config.yaml
hidden_size: 224
intermediate_size: 896
positions: "learned+rope"
tie_word_embeddings: true
learning_rate: 0.00964
beta1: 0.95
warmup_steps: 200
train_tokens: 593200000
max_steps: 6414
MLP neurons of a small language model. Each row is named by its layer, matrix (down: output weights) and neuron, and shows model dimensions 160-223. Each number is 50 + 10 x the weight over its row's rms, rounded and kept within 0 to 99.
Before each neuron's rows, "fires before" lists the tokens most often just after its 100 highest values on Wikipedia text that the model never trained on.

fires before: ",", " |", "BC"
L10.down423:42 70 47 55 42 47 54 63 52 42 63 52 41 47 49 60 45 53 52 57 67 61 60 42 53 48 38 61 48 40 60 53 51 53 64 52 48 42 56 34 49 36 50 52 56 60 51 38 43 51 48 43 72 62 39 56 57 49 57 37 42 38 70 54

fires before: "\n", "n", " |"
L9.down584:45 42 61 54 52 38 59 67 34 59 55 43 48 59 64 54 45 54 53 32 53 48 42 64 34 48 64 59 48 49 57 34 45 54 41 57 69 37 33 41 43 50 41 41 79 57 56 67 49 58 37 51 53 51 42 45 43 47 69 61 35 62 46 61

fires before: "s", " of", " in", " (", " who"
L7.down494:61 49 39 44 51 40 64 54 50 53 51 68 43 60 69 51 40 68 55 51 66 49 60 61 54 66 54 33 53 56 47 63 50 62 20 42 47 41 55 62 60 43 34 66 55 48 47 50 71 45 49 46 42 57 46 61 46 61 53 47 54 66 46 47

fires before: "\n", " "
L4.down23:42 43 50 61 54 33 55 58 35 51 40 44 60 66 46 50 55 53 34 63 48 69 54 45 61 46 70 37 46 39 57 55 68 58 48 55 51 57 66 58 50 43 35 48 60 52 66 52 38 62 46 55 41 65 61 62 55 51 42 29 49 48 50 48

fires before: "\n", " The", "|", " In"
L9.down620:56 53 54 56 51 45 50 46 55 54 42 56 40 54 45 48 49 57 42 38 47 55 57 38 44 41 45 50 40 39 53 53 54 42 50 46 58 57 33 44 61 36 35 46 39 71 64 58 45 67 42 70 70 57 28 45 56 54 41 37 47 52 66 35

fires before: "y", "us", "s"
L10.down64:57 56 40 46 61 47 46 32 56 49 48 52 44 39 43 45 32 38 60 45 54 53 62 53 38 39 49 59 48 62 60 39 23 59 47 43 49 46 35 52 42 72 51 37 52 45 41 58 60 51 60 49 49 51 55 53 38 46 53 33 50 63 49 60

fires before: "\n", " 0", "aged", "C", " 1"
L4.down552:46 44 50 44 68 59 38 40 59 39 55 57 44 57 47 56 26 69 51 41 49 39 51 59 44 46 67 33 50 67 58 72 43 54 57 50 44 44 54 52 50 56 74 52 47 41 53 66 42 57 38 63 36 55 64 66 45 69 35 51 70 45 30 44

fires before: " and", ",", " of", ".", " in", " at"
L7.down521:58 43 46 67 45 50 69 60 48 42 62 63 48 52 64 70 53 61 38 67 50 56 56 53 39 41 52 59 59 64 62 53 45 41 34 36 50 43 49 44 60 41 36 55 41 49 46 57 31 65 49 35 61 49 41 45 46 50 48 46 40 59 46 45

fires before: " |", " of"
L4.down570:53 48 53 37 53 52 55 66 55 50 46 39 40 34 54 46 33 48 55 40 46 60 46 65 58 51 60 46 56 44 54 59 44 54 40 48 47 69 54 43 59 60 15 39 60 62 57 60 49 51 40 51 34 43 52 56 59 52 53 45 56 46 37 54

fires before: "\n", " ", "'", "ment"
L4.down298:54 59 55 55 55 28 54 57 49 44 45 56 44 48 63 42 28 48 32 53 44 48 48 41 67 39 67 55 51 45 47 43 68 66 47 38 55 55 59 25 58 62 61 49 41 58 69 43 49 58 56 59 57 72 49 44 58 61 27 58 60 42 53 48

fires before: "s", "."
L8.down182:50 39 69 27 49 44 51 42 63 50 43 62 43 55 50 63 44 29 48 47 61 37 46 52 55 35 49 46 64 42 41 53 51 58 37 37 47 43 50 53 48 26 64 40 62 46 56 53 51 56 63 54 49 67 59 63 46 60 49 61 54 60 43 61

fires before: "s", "ed", "d", "red", " the"
L8.down445:47 46 53 46 44 67 59 56 38 52 48 49 42 53 56 42 35 33 68 40 39 50 35 68 44 52 55 46 48 46 46 63 60 43 59 59 53 61 28 69 40 58 48 42 51 41 58 50 59 58 43 47 56 39 42 53 36 58 59 54 52 37 56 53

fires before: ")", "),", ").", " |", "–19", "–"
L7.down565:56 43 54 52 56 60 46 65 31 45 37 55 64 59 50 48 43 65 56 40 54 49 39 53 64 55 66 45 41 57 59 46 56 55 46 51 38 57 55 47 42 47 58 58 56 43 52 48 49 52 61 61 53 49 52 47 30 64 22 61 48 44 39 65

fires before: "ed", "ing", "s"
L8.down825:53 59 47 52 39 61 55 43 21 47 49 57 29 44 40 47 37 58 47 67 48 43 67 66 61 48 44 50 54 49 43 60 47 50 47 42 48 48 65 48 50 41 50 53 42 44 44 59 45 59 48 51 71 45 54 63 46 43 42 38 41 34 47 50

fires before: ",", ".", " to", " and", " of"
L9.down315:63 45 43 48 58 63 51 43 55 54 40 73 50 46 33 45 50 53 61 51 65 49 43 55 46 32 53 63 48 61 43 54 64 54 41 50 49 46 51 46 55 52 41 66 57 51 39 33 33 45 59 43 47 42 54 52 47 64 41 41 36 46 38 45

fires before: "\n", " and", " (", " who", ","
L8.down404:58 45 43 42 41 66 47 37 32 49 47 66 57 33 40 62 55 55 32 73 56 57 59 53 48 55 54 46 47 41 56 41 60 59 43 38 51 46 58 47 65 52 84 52 41 51 40 43 58 47 53 58 45 38 52 54 47 50 47 36 52 47 39 50

fires before: ",", " |", " (", "s"
L7.down771:55 54 55 54 56 49 59 41 45 61 53 42 48 48 46 31 35 45 48 56 41 40 48 42 56 59 48 60 41 61 60 48 52 46 55 38 37 46 36 58 67 43 44 50 41 63 45 46 54 41 52 46 41 52 32 49 54 62 57 61 56 46 75 36

fires before: "s", "ed", "t", "tri", "gh", " to"
L3.down517:43 56 38 46 58 56 72 65 48 48 53 42 35 50 69 16 45 48 46 45 58 45 54 68 66 53 70 55 65 59 51 64 24 44 39 37 45 58 51 39 57 58 53 54 62 50 60 37 59 43 49 39 42 37 57 44 51 62 52 54 50 47 49 48

fires before: "ed", "s", "es", "ing", "ain"
L9.down163:56 32 62 41 37 47 60 53 54 44 61 59 58 44 40 62 44 46 45 69 38 49 63 52 51 51 60 50 59 37 70 60 55 31 46 57 72 45 39 52 43 33 58 47 52 56 49 60 63 56 51 64 48 33 56 59 48 59 48 48 48 62 56 43

fires before: "a", "gin", "n", "an", "es", "ic"
L3.down719:56 42 58 47 47 54 46 50 41 52 53 46 42 42 40 55 45 51 61 54 26 44 49 56 63 63 66 43 63 50 51 40 64 55 49 64 30 35 44 48 60 55 41 76 52 35 49 58 49 37 43 32 47 45 74 68 55 35 49 60 54 25 47 65

fires before: " |", "f", "ut", "o", "ed", "go"
L3.down189:55 35 63 36 39 60 45 42 68 52 51 52 53 42 50 58 51 60 58 42 45 64 59 54 49 46 50 43 30 57 68 30 46 54 73 36 54 55 57 61 64 47 71 42 66 49 48 69 45 46 51 40 52 53 34 65 45 64 60 47 43 42 49 46

fires before: " the"
L8.down14:48 72 31 43 41 52 54 59 65 60 46 30 43 28 37 60 48 63 24 60 53 47 44 44 44 52 49 57 41 56 51 29 58 46 48 65 41 57 57 46 58 62 51 50 56 47 55 27 68 38 53 58 50 53 52 56 48 53 45 64 41 65 37 50

fires before: "\n", " (", "s"
L10.down191:57 58 44 49 40 73 71 57 49 48 55 76 52 48 55 45 40 66 58 62 62 63 53 34 62 49 54 57 60 36 47 54 42 60 43 50 45 66 73 52 37 58 40 52 41 36 54 26 59 43 47 40 52 37 42 59 49 55 46 62 45 50 49 57

fires before: " |", ".", "b", "vel", "min", "th"
L10.down287:46 67 63 46 42 49 41 56 68 54 61 46 63 62 40 56 46 43 71 72 59 31 65 65 55 51 54 46 75 53 53 65 58 46 70 55 47 48 57 42 62 52 49 47 62 47 48 43 50 42 44 43 59 60 62 40 57 42 60 47 43 48 68 48

fires before: "n", "ip", "ular"
L4.down480:45 47 29 44 64 43 64 39 71 40 73 56 49 57 60 38 33 53 29 59 46 54 39 57 54 48 41 58 62 55 41 46 63 50 54 68 63 48 47 47 50 37 58 38 30 47 53 40 41 28 59 42 53 63 58 52 50 53 44 55 52 60 47 49

fires before: ".", " in", " on", " of", ",", "able"
L8.down43:56 60 74 60 47 64 60 52 48 43 71 30 48 45 56 42 58 70 46 42 49 57 50 45 65 67 61 51 46 61 50 54 51 66 48 56 63 32 52 40 59 29 57 43 56 39 48 43 52 53 35 35 43 55 52 44 43 66 46 64 66 46 56 60

fires before: ")", " –", " |", "-", " ("
L8.down664:41 54 30 52 55 46 61 51 45 55 45 52 45 57 35 51 44 69 57 40 55 61 67 50 68 44 46 45 39 66 58 69 53 50 66 57 32 63 47 37 69 43 31 45 51 32 46 45 38 49 73 52 44 39 47 61 57 56 40 66 72 52 59 63

fires before: "ct", "ant", "it", "ad", "s", "ir"
L4.down15:28 50 46 48 51 57 45 43 47 59 62 52 41 68 51 55 51 49 55 47 41 53 51 53 38 54 45 56 33 47 42 49 33 62 47 32 47 36 55 58 58 41 67 40 57 51 61 58 53 47 35 35 65 43 48 60 68 48 30 49 47 41 60 60

fires before: ".", ",", " and", " in", " at"
L10.down145:51 50 51 39 66 70 46 50 56 20 60 61 54 32 39 60 43 55 50 61 50 51 37 50 53 37 56 53 52 37 64 47 54 42 50 42 48 57 55 44 39 48 49 60 40 37 49 39 49 49 40 64 39 34 44 51 54 52 50 43 51 62 47 53

fires before: "d", "s", "age", "it", "ent", "u"
L7.down702:36 41 49 47 51 57 56 42 39 57 37 45 57 64 56 55 59 55 46 56 59 74 57 32 55 52 66 37 53 62 30 38 44 55 42 33 37 51 24 42 58 37 64 38 62 52 42 42 60 39 48 48 45 53 51 41 73 56 42 26 50 67 55 52

fires before: "s", "ish", ")", "ch", "y", "d"
L8.down654:51 52 42 66 55 59 64 46 54 56 66 35 48 36 41 46 57 55 55 45 46 37 54 62 50 50 52 53 59 65 47 45 39 56 59 37 55 23 50 70 59 46 48 42 44 60 47 72 41 42 65 67 57 53 46 54 62 57 46 71 66 56 53 58

fires before: "s", "la", ".", "t"
L7.down378:54 36 46 57 42 51 49 52 41 28 37 49 48 50 62 40 54 38 48 52 48 43 47 44 44 36 36 63 31 67 58 53 43 53 56 37 55 46 39 52 59 38 64 56 55 42 68 38 63 51 37 35 49 47 60 48 54 59 47 50 68 46 42 55

fires before: "s"
L9.down522:41 39 49 70 51 52 61 48 58 49 40 40 66 39 39 75 44 33 45 47 57 51 65 50 44 20 31 49 37 50 56 60 60 56 46 45 50 51 47 54 44 60 55 35 64 49 55 65 45 60 75 56 57 40 47 57 33 49 62 50 69 47 42 37

fires before: "ment", "ed", "ve", "or", "ved"
L8.down279:40 47 48 64 53 52 42 53 46 45 47 54 60 54 38 34 50 61 61 48 34 50 57 43 66 35 39 48 56 48 52 42 66 67 62 52 30 32 45 50 61 51 55 41 68 53 66 49 53 41 30 66 61 47 46 74 44 62 55 47 47 68 38 29

fires before: "s", "ive", "ct", "ce", "iv", "se"
L10.down619:46 60 45 59 60 55 62 43 54 49 53 45 34 57 41 56 47 30 47 49 47 64 53 36 32 58 60 54 54 66 56 47 47 43 34 22 33 52 44 62 48 59 31 34 52 40 43 57 46 66 64 65 56 54 48 65 37 45 51 63 61 36 51 47

fires before: " States", "ci", " Kingdom", "n", "T", "un"
L7.down848:40 55 29 53 47 51 53 65 24 42 43 37 59 50 52 57 57 58 46 45 62 53 45 59 45 43 55 63 38 51 24 21 42 56 43 59 57 53 43 47 33 40 57 22 64 57 65 44 47 35 51 41 55 48 44 59 50 52 46 48 49 44 55 47

fires before: "s", "ed", ",", "."
L7.down779:51 42 43 51 57 38 58 50 57 38 69 54 60 58 44 65 63 40 31 54 37 56 50 51 47 36 13 52 60 56 55 62 48 57 37 46 55 62 46 39 33 33 51 52 49 49 47 57 60 44 45 68 59 65 59 40 48 49 34 39 44 52 47 42

fires before: "\n", " |", " \"", " "
L7.down415:51 64 49 64 49 51 52 67 47 50 60 62 48 58 49 47 53 47 62 53 49 60 68 48 55 43 44 44 47 62 47 48 46 55 43 36 53 57 49 52 60 47 65 49 40 73 80 33 47 52 50 64 40 53 49 65 62 53 50 50 49 55 41 44

fires before: " |", "ic", "m", " Year", "tor", "tion"
L10.down349:58 76 35 46 57 29 46 64 58 65 62 42 61 56 25 48 42 50 66 60 45 46 57 50 33 57 45 46 51 39 42 29 61 63 48 33 62 43 58 58 59 41 51 54 45 49 73 50 53 43 41 51 35 52 44 41 61 61 46 43 43 34 49 52

fires before: " ", "\n", " 0", " –"
L8.down552:33 43 45 54 51 41 50 38 43 37 64 55 38 47 55 32 45 51 54 34 61 34 47 52 51 46 48 37 44 46 51 38 46 36 61 63 61 61 48 48 55 53 50 79 50 53 53 65 39 59 42 45 42 74 41 60 53 45 41 46 37 53 45 42

fires before: "-", "\n", " –"
L8.down702:54 61 52 59 60 39 55 63 46 48 45 74 51 48 46 44 51 59 50 63 26 63 43 44 55 45 47 48 48 43 58 35 72 53 50 74 46 51 35 50 52 38 59 44 58 52 49 57 53 46 21 44 42 39 43 44 63 53 50 50 67 57 38 41

fires before: " |", "s", ".", ":", "\n"
L8.down299:50 28 39 50 52 49 56 49 45 60 36 42 57 50 36 70 30 43 45 64 56 52 68 57 59 40 58 29 56 51 47 45 34 43 58 41 49 33 41 58 74 38 54 72 61 71 51 34 58 63 51 60 46 58 61 55 61 53 66 37 59 47 52 52

fires before: "ed", "ing", "s", "e", " the"
L8.down516:46 44 39 39 51 56 52 39 33 46 47 50 41 57 55 32 39 40 40 46 41 64 47 36 42 33 53 47 58 64 54 42 57 67 53 51 63 45 40 56 46 51 46 47 48 56 76 44 59 45 57 40 46 63 49 67 63 55 63 45 47 72 29 62

fires before: "\n", " the", " a", " of"
L4.down634:65 60 66 67 61 66 71 51 50 63 51 55 37 42 58 48 59 41 53 47 57 51 66 48 50 48 43 49 45 38 50 59 64 32 49 63 45 43 38 43 49 44 64 55 39 43 63 44 49 39 42 56 54 45 60 48 66 44 51 47 38 45 64 52

fires before: "it", "ant", "d", "el", "ction", "ro"
L3.down223:60 62 43 40 31 42 40 48 37 46 53 44 46 41 43 49 62 38 48 50 25 26 55 62 45 33 54 59 45 65 46 44 53 56 55 35 63 48 60 70 45 42 38 43 57 40 52 45 63 36 49 38 57 52 42 66 53 40 58 75 55 68 39 53

fires before: "ed", "s", " the", "ing", "e", " to"
L4.down103:52 34 48 47 46 56 42 55 44 45 56 41 38 41 63 43 40 42 65 57 54 55 58 36 56 38 41 59 43 49 33 39 53 74 52 23 51 69 38 51 63 60 41 52 58 50 68 43 60 53 59 48 54 70 56 52 47 42 46 42 56 36 61 61

fires before: "\n", " –", "ed", "en", "s", "al"
L3.down386:61 57 37 67 64 65 55 59 55 39 53 32 38 47 60 40 43 61 57 36 46 28 54 48 69 45 54 37 50 57 39 50 36 56 47 68 36 26 36 51 63 37 19 49 64 60 68 56 58 37 38 48 56 55 59 47 46 41 47 52 52 68 51 45

fires before: ".", " of", ",", " and", "s"
L9.down479:55 54 46 19 48 58 43 56 50 44 43 43 44 57 42 45 41 45 48 52 43 57 63 53 49 54 65 50 56 47 44 50 55 61 63 60 44 57 57 40 69 52 47 51 39 48 53 50 65 33 48 63 52 50 60 47 54 40 54 41 58 47 67 47

fires before: " to", ".", ",", " for", " in", " and"
L10.down100:57 41 28 55 36 54 40 45 37 45 57 62 52 53 21 46 62 23 47 39 52 65 61 69 39 49 58 50 49 48 37 59 67 52 45 55 52 31 46 68 61 48 58 64 39 54 42 74 43 63 44 51 47 45 60 59 48 57 55 48 47 39 48 49

fires before: "\n", "s", "ed", "ition", "d", "an"
L4.down686:64 52 30 54 49 51 73 51 53 53 55 48 34 70 64 50 34 51 57 50 54 57 50 58 46 58 71 52 30 52 36 44 57 52 48 52 55 54 40 69 39 45 37 62 39 41 65 76 44 65 54 51 33 37 62 55 52 71 38 47 32 66 52 37

fires before: " |", ".", "ver", "U", "ed"
L9.down651:55 41 40 51 51 58 65 73 71 56 52 42 62 33 29 60 45 48 44 45 47 41 66 47 65 43 27 57 40 49 62 41 61 62 30 52 31 42 57 48 42 52 52 51 66 54 42 58 31 50 36 51 63 62 63 53 59 51 49 40 48 51 40 51

fires before: " |", "%", " enter", ","
L8.down671:57 50 60 69 63 44 65 44 44 43 59 45 56 59 68 53 59 51 62 49 51 39 40 47 56 46 60 53 56 46 69 40 56 49 60 62 56 67 27 26 51 69 51 47 45 46 41 51 56 50 51 33 54 48 56 45 48 53 61 49 65 54 51 61

fires before: " of", "ing", "s", ",", "ed", " "
L9.down599:50 55 67 37 62 53 55 59 63 59 46 53 29 44 58 54 49 47 49 45 35 62 58 53 46 44 36 61 58 37 49 64 74 56 68 49 42 45 59 60 52 55 64 59 54 37 59 34 49 42 36 49 51 44 34 56 50 55 42 40 51 52 62 52

fires before: "-", "|", " 0", " ", "\n", " —"
L8.down598:49 53 57 45 47 40 50 51 42 49 42 58 37 49 44 55 57 51 34 45 42 58 55 46 54 51 43 57 61 42 33 65 62 72 52 55 62 56 39 50 38 52 50 62 67 57 42 49 42 56 30 49 57 40 37 41 66 59 56 43 35 48 32 63

fires before: " in", " by", " on", ",", " and", "."
L10.down254:57 44 51 47 62 31 55 40 48 45 51 50 53 46 59 54 63 47 51 56 51 57 43 56 57 39 37 43 51 39 48 65 38 57 62 47 57 30 49 47 63 58 40 61 50 42 40 37 58 47 41 53 53 55 62 62 50 45 46 52 43 48 43 39

fires before: "\n", " ", " The"
L4.down542:54 68 52 74 53 39 51 43 31 47 53 43 53 50 45 32 49 51 60 32 30 49 44 47 56 52 57 54 35 59 42 41 50 46 65 41 54 42 63 47 53 66 50 69 49 51 57 26 55 58 41 32 37 55 53 70 44 50 48 53 36 59 62 36

fires before: " |", " /", "elected", "er"
L10.down13:34 57 53 40 64 44 58 51 66 51 59 41 46 30 51 58 49 62 47 46 45 51 65 61 57 63 43 75 47 39 49 36 63 59 49 36 42 52 56 56 32 46 43 56 58 45 51 44 48 45 56 40 53 50 64 44 70 54 29 40 55 51 46 40

fires before: " |", "\n", " ("
L10.down21:54 43 49 68 52 50 56 46 60 53 55 51 41 53 45 58 46 33 61 63 58 38 44 54 42 55 41 54 54 30 54 49 59 30 45 42 52 64 53 49 43 50 32 55 39 51 53 43 37 41 41 46 50 48 60 48 46 47 33 38 55 42 55 42

fires before: " |", "F", " of", " in", ".", ","
L9.down416:56 39 67 50 52 48 46 59 38 41 44 59 51 58 67 43 46 47 51 51 42 36 54 45 46 51 49 54 46 25 29 47 45 59 41 52 56 58 48 55 62 48 48 63 49 50 34 42 37 45 46 55 59 61 47 38 54 42 51 42 51 64 60 52

fires before: "\n", "as", " ", " E"
L4.down827:34 62 44 54 49 48 43 43 48 63 69 68 59 60 49 57 46 45 59 45 45 51 28 52 44 50 50 59 50 59 53 54 53 34 42 65 53 57 59 60 41 43 47 40 49 68 52 57 60 44 46 34 26 55 53 64 57 52 63 59 53 47 46 55

fires before: "s", "ph", "in"
L8.down743:36 50 55 60 60 44 62 51 56 45 55 45 50 43 55 45 37 37 47 42 54 56 69 35 62 52 58 56 60 40 56 38 58 52 38 52 54 47 54 52 44 48 54 39 44 61 54 55 44 44 67 29 56 42 45 51 37 36 59 51 49 45 55 43

fires before: "\n", " −", " ", " 0", " 1"
L3.down746:48 33 66 46 50 37 38 48 42 52 28 54 46 54 44 52 51 58 50 41 50 71 30 45 48 46 47 51 46 53 51 42 48 64 59 66 51 33 45 57 55 56 43 52 43 49 55 70 46 61 49 62 45 55 48 59 54 68 42 48 55 49 50 49

fires before: ",", " |", ".", " –"
L7.down192:54 46 45 48 63 73 64 57 46 30 43 30 44 59 50 52 51 53 53 62 39 19 60 44 54 55 71 51 59 51 48 61 52 56 63 61 55 56 46 46 68 58 55 48 48 38 45 36 52 55 47 52 57 50 37 61 65 64 52 61 58 72 45 43

fires before: " (", " |", ",", ".", " (1", "W"
L9.down757:49 64 43 49 64 55 44 39 44 49 64 49 58 35 55 51 47 51 57 67 47 41 43 47 55 60 34 44 40 56 44 50 61 72 72 39 47 51 36 23 62 48 40 52 45 58 53 40 54 54 36 30 28 57 65 35 63 45 53 39 35 47 58 53

fires before: " the", ",", " he", " a", " she", " to"
L7.down100:22 66 64 45 51 60 45 57 58 48 38 72 50 58 61 58 44 57 47 55 47 47 54 57 55 52 48 62 40 39 26 46 49 53 46 37 46 55 41 37 50 67 51 64 57 44 51 36 44 55 65 45 56 71 48 47 47 59 53 48 46 45 80 55

fires before: " |", "\n", ",", ";", " was"
L9.down808:57 36 64 68 72 47 58 41 33 34 67 54 41 57 50 51 54 39 46 44 58 54 50 45 76 48 40 35 52 53 26 52 36 33 56 55 54 51 54 45 49 57 44 44 50 48 33 39 54 55 41 56 51 58 59 55 44 57 32 45 50 40 49 49

fires before: "|", "et"
L7.down190:43 56 63 50 72 68 48 56 59 42 49 49 47 52 50 46 46 64 43 39 40 55 65 30 58 48 55 42 55 57 60 64 56 55 60 38 50 63 46 43 59 19 48 29 59 51 63 55 61 55 47 37 60 60 60 51 52 62 52 44 49 48 46 43

fires before: ",", " the", " he", " she", " a"
L8.down778:39 50 52 48 71 58 36 42 47 37 53 76 48 54 49 36 28 50 41 61 59 46 66 51 31 54 62 56 41 37 32 50 41 48 59 46 32 63 54 51 57 65 55 57 47 43 45 29 59 51 52 49 58 35 42 50 56 61 44 56 66 54 60 58

fires before: " the", "a", "ation", "al", " his", "n"
L7.down132:48 48 53 33 37 51 56 56 43 46 52 36 43 55 48 36 44 61 58 50 21 40 28 56 65 50 75 43 59 56 54 52 34 55 46 60 42 50 54 49 49 53 42 61 49 52 58 45 56 23 61 48 43 36 41 52 53 66 34 57 40 65 42 46

fires before: "s", " 9"
L9.down174:55 57 33 53 49 51 48 45 27 48 69 54 51 48 49 55 35 58 47 61 60 47 77 50 57 40 49 50 53 39 41 62 47 67 47 28 48 54 55 62 48 48 42 52 40 46 50 33 50 47 56 56 41 43 41 65 44 38 57 61 26 56 60 54

fires before: "er", "ment", "st", "ed", "ers"
L10.down730:46 57 54 58 53 34 51 36 48 45 45 40 41 55 72 55 57 42 52 49 46 46 56 48 50 51 34 54 46 47 50 50 75 33 57 33 52 41 64 35 56 46 37 67 53 52 58 41 44 36 52 49 47 65 65 68 56 42 49 57 53 53 58 48

fires before: "ment", "r", "ation", "ative", "ed", "er"
L7.down458:47 52 58 53 32 48 64 61 43 56 52 48 49 63 39 63 45 37 64 21 49 56 72 40 62 35 63 38 55 56 44 40 56 51 34 52 61 53 50 63 56 49 59 53 53 66 60 57 63 35 34 61 65 51 35 44 59 60 50 52 39 56 40 44

fires before: "ity", "ac", "ing", "ities", "ed", "up"
L7.down751:55 36 51 64 52 26 46 61 48 48 58 52 57 37 51 59 54 48 48 47 57 45 49 59 62 44 38 40 66 33 41 49 44 54 41 44 53 38 48 42 59 46 68 64 58 66 63 53 44 44 50 65 46 27 53 42 34 54 77 33 53 38 46 34

fires before: " |", "s", "ing", "r"
L8.down441:49 57 55 53 47 54 46 41 54 41 54 47 50 67 54 45 57 54 42 48 49 39 73 59 44 41 61 59 42 51 30 44 58 46 50 61 47 54 54 46 33 68 48 53 59 73 76 40 68 41 68 49 36 51 51 55 38 33 58 42 58 58 50 52

fires before: "\n", "-", "|", "gh"
L10.down73:31 43 53 47 53 51 43 62 41 45 43 49 52 39 38 62 55 65 49 54 58 56 61 52 55 56 44 64 48 54 62 45 53 54 31 55 31 56 54 58 45 53 55 65 46 52 41 40 48 54 30 57 55 51 65 60 64 55 49 37 48 55 51 44

fires before: ".", " |"
L8.down892:36 79 47 37 50 44 57 41 54 64 57 56 28 35 62 39 44 43 51 52 37 41 50 52 63 50 55 48 69 52 51 38 58 43 41 65 45 46 57 51 54 63 49 48 46 63 31 40 60 72 40 52 37 50 40 56 63 70 59 38 41 55 44 22

fires before: "s", "d", "z", "re", "ven", "l"
L4.down288:59 49 54 71 41 53 49 38 52 55 37 45 37 64 60 58 66 60 52 58 39 58 63 49 49 51 41 57 48 56 51 54 49 54 45 38 47 64 34 65 35 44 58 53 36 53 36 65 47 61 51 48 55 30 47 45 45 41 40 63 57 36 63 59

fires before: "n", "ic", "ough", "na"
L10.down77:51 58 32 70 50 41 28 39 60 71 44 45 48 60 48 46 42 52 48 43 42 43 58 73 54 41 38 51 55 45 49 35 55 30 42 42 49 65 41 42 44 54 47 59 48 40 47 48 48 21 47 61 44 56 59 44 61 48 44 53 44 54 45 46

fires before: ",", ".", " and", " in", " of", " to"
L8.down387:51 58 82 53 65 55 50 51 27 46 54 56 47 58 48 56 56 47 54 61 56 53 36 63 48 54 45 52 38 56 37 43 51 60 50 43 72 29 42 37 45 52 43 63 49 52 46 50 35 46 39 62 53 46 39 31 54 47 45 26 49 47 46 43

fires before: "\n", " "
L4.down524:35 62 51 45 54 55 38 38 40 50 30 62 54 37 54 48 61 62 50 33 39 47 48 49 54 39 45 39 55 51 54 61 58 59 54 54 45 47 50 31 48 41 55 59 57 56 57 53 40 60 54 67 42 53 37 74 56 58 55 69 45 56 62 49